Weights of a small transformer language model.
Size: width 160, 4 heads of 32, MLP 640 GELU, vocabulary 4096.
Architecture: LayerNorm before each block, rotary positions, biases, tied embeddings, attention and MLP in parallel.
Training: a variant of Muon for these matrices, 119M tokens.
MLP neurons of a small language model. Each row is named by its layer, matrix (up: input weights) and neuron, and shows model dimensions 0-159. Each number is 500 + 50 x the weight over its row's rms, rounded and kept within 0 to 999. Numbers have three digits each.
Before each neuron's rows, "fires in" lists the words (lower case) most often at its 100 highest values on Wikipedia text that the model never trained on. A number after a token or word is its count.

fires in: "her" 26, "two" 12, "six" 9, "four" 7, "other" 5
L5.up128:496475495528494408481457463520581489520549468508483447528479454503529465442573556439442445521469528525484400412602571508440538560543537594419554479411579423582501580452548463613415523464550514495478420509503485491588510529489471537493571432533531575462458442500469485513492496517460517549556485510477540534554468487512484545443510517481566515519569581636519492507453476435532451403457468525505490630445416453422587387482438516475541524548526514513457560495488585533493419516453487

fires in: "2010" 25, "gene" 7, "participate" 6, "course" 5, "commune" 5, "volume" 5
L2.up453:526455444465553543445528531508437476562478521463436424551480501438463480458526499501411471485565408474475624550484597479526449472465475516515495575423568451479464488519646527503551474427470438458406441495520491494408508529566481511515557592434521571460429462482585612484544558493513565478506439605484512428409472504520461513541440505502569442489602602479545394514491469507501536599533486468492506500431462502523492496533543544504497491550549587517509431505475538461482427560475389

fires in: "two" 22, "four" 10, "three" 10, "five" 9, "several" 8
L8.up402:463456438547458429532525481458443606499486481514516491504575555363487459462535476469472582505565518525490496515515456574502502494415553521502503560539434575505464473487485473594472500524529457457457530551461461527541584434462511598517474375352464503542519556458521421535538523526438536474518421568477460412491501575515466392452517600452511537467577491458588458539455530485418591453457492510482495455409489483530557420506461429530520543522496554565455509601566471469513491517502617

fires in: "film" 24, "championships" 8, "games" 8, "ned" 7, "fsw" 4
L2.up221:502455562455507624466556478510511367368509484516514477486468423453529431543466506500450531487546465553564496514570522440531479500540489527483501512525577496538504461435523487505477572602430532529527477426465529507438480529591368500458603482513573588453513485518558592513509427537524494547356430502521460438531466473548431538413511517501458425508465434570493471610611466512458489481463540585514455513520509533491576401520535443578574486570532481445470498494554482544463492483478474

fires in: "but" 18, "however" 14, "or" 13, "does" 12
L2.up372:516477474455406493435428450444557490497548456578548502552404482521499478420550516479432542488410477539438576560547455476470494412506479480490454487549410527460571451475579559460462504483467440537521550559582499541546496549514437534398515545523577473395581479451515533559436531448480477478582491522553496510596424439461529458422522531581488500495637494486440475549522539482503549586549457498440445565535541544521519512469473516470557430520490550586517478579488466593493492563613419

fires in: "there" 33, "therefore" 6, "disease" 6, "sometimes" 5, "types" 5, "from" 4
L9.up245:493441429531534522432503495491450477583556534491540512472463519498566458371455515595433540558431469491415591504536558466486611484453570424514553476511433429536511464483379532460578490534444492449393424421585357499474434450495518515547510513553488540471431460451418524501511437515558454520528547471568529526461507458537525490475501601540428540432588602541463557574516561546491545470556439493444508512507542522520518448542489433471550420516480503529516435487515533519486470578552540

fires in: "may" 27, "april" 10, "weichel" 9, "membrane" 6
L3.up172:505374518451471587551425476543503409520451596489477467553505487604507579548525537523516514563430506460416507547570389433499523492537468470530512472495442462525586453465495506430443533468407497462483495516462571566482495519499465449454434523415460534493472448507443489574457540465556439485567483525479457549479425414541483425528536512455469532544519573614521503491589584576439597558467453492475440525499519504518462562536580408572584525470492541451462419463567536473576552504564464

fires in: "north" 27, "south" 19, "west" 10, "east" 6
L9.up499:583584399604539564572547455540532524452524609510564541489531456532460504552485450431500589475513505457544493516446469485487500523514581516482477472517461499465506500414474476509498627518483494446460530557491474431504532413531484439492471528540644497496408495394513511438522400471521478510592512523562504497484464421470479477544465518426484489440507456482551498515506664556457553526458462547539497488523591478538547486517368429449420483442484512518542503576454396465558525476589524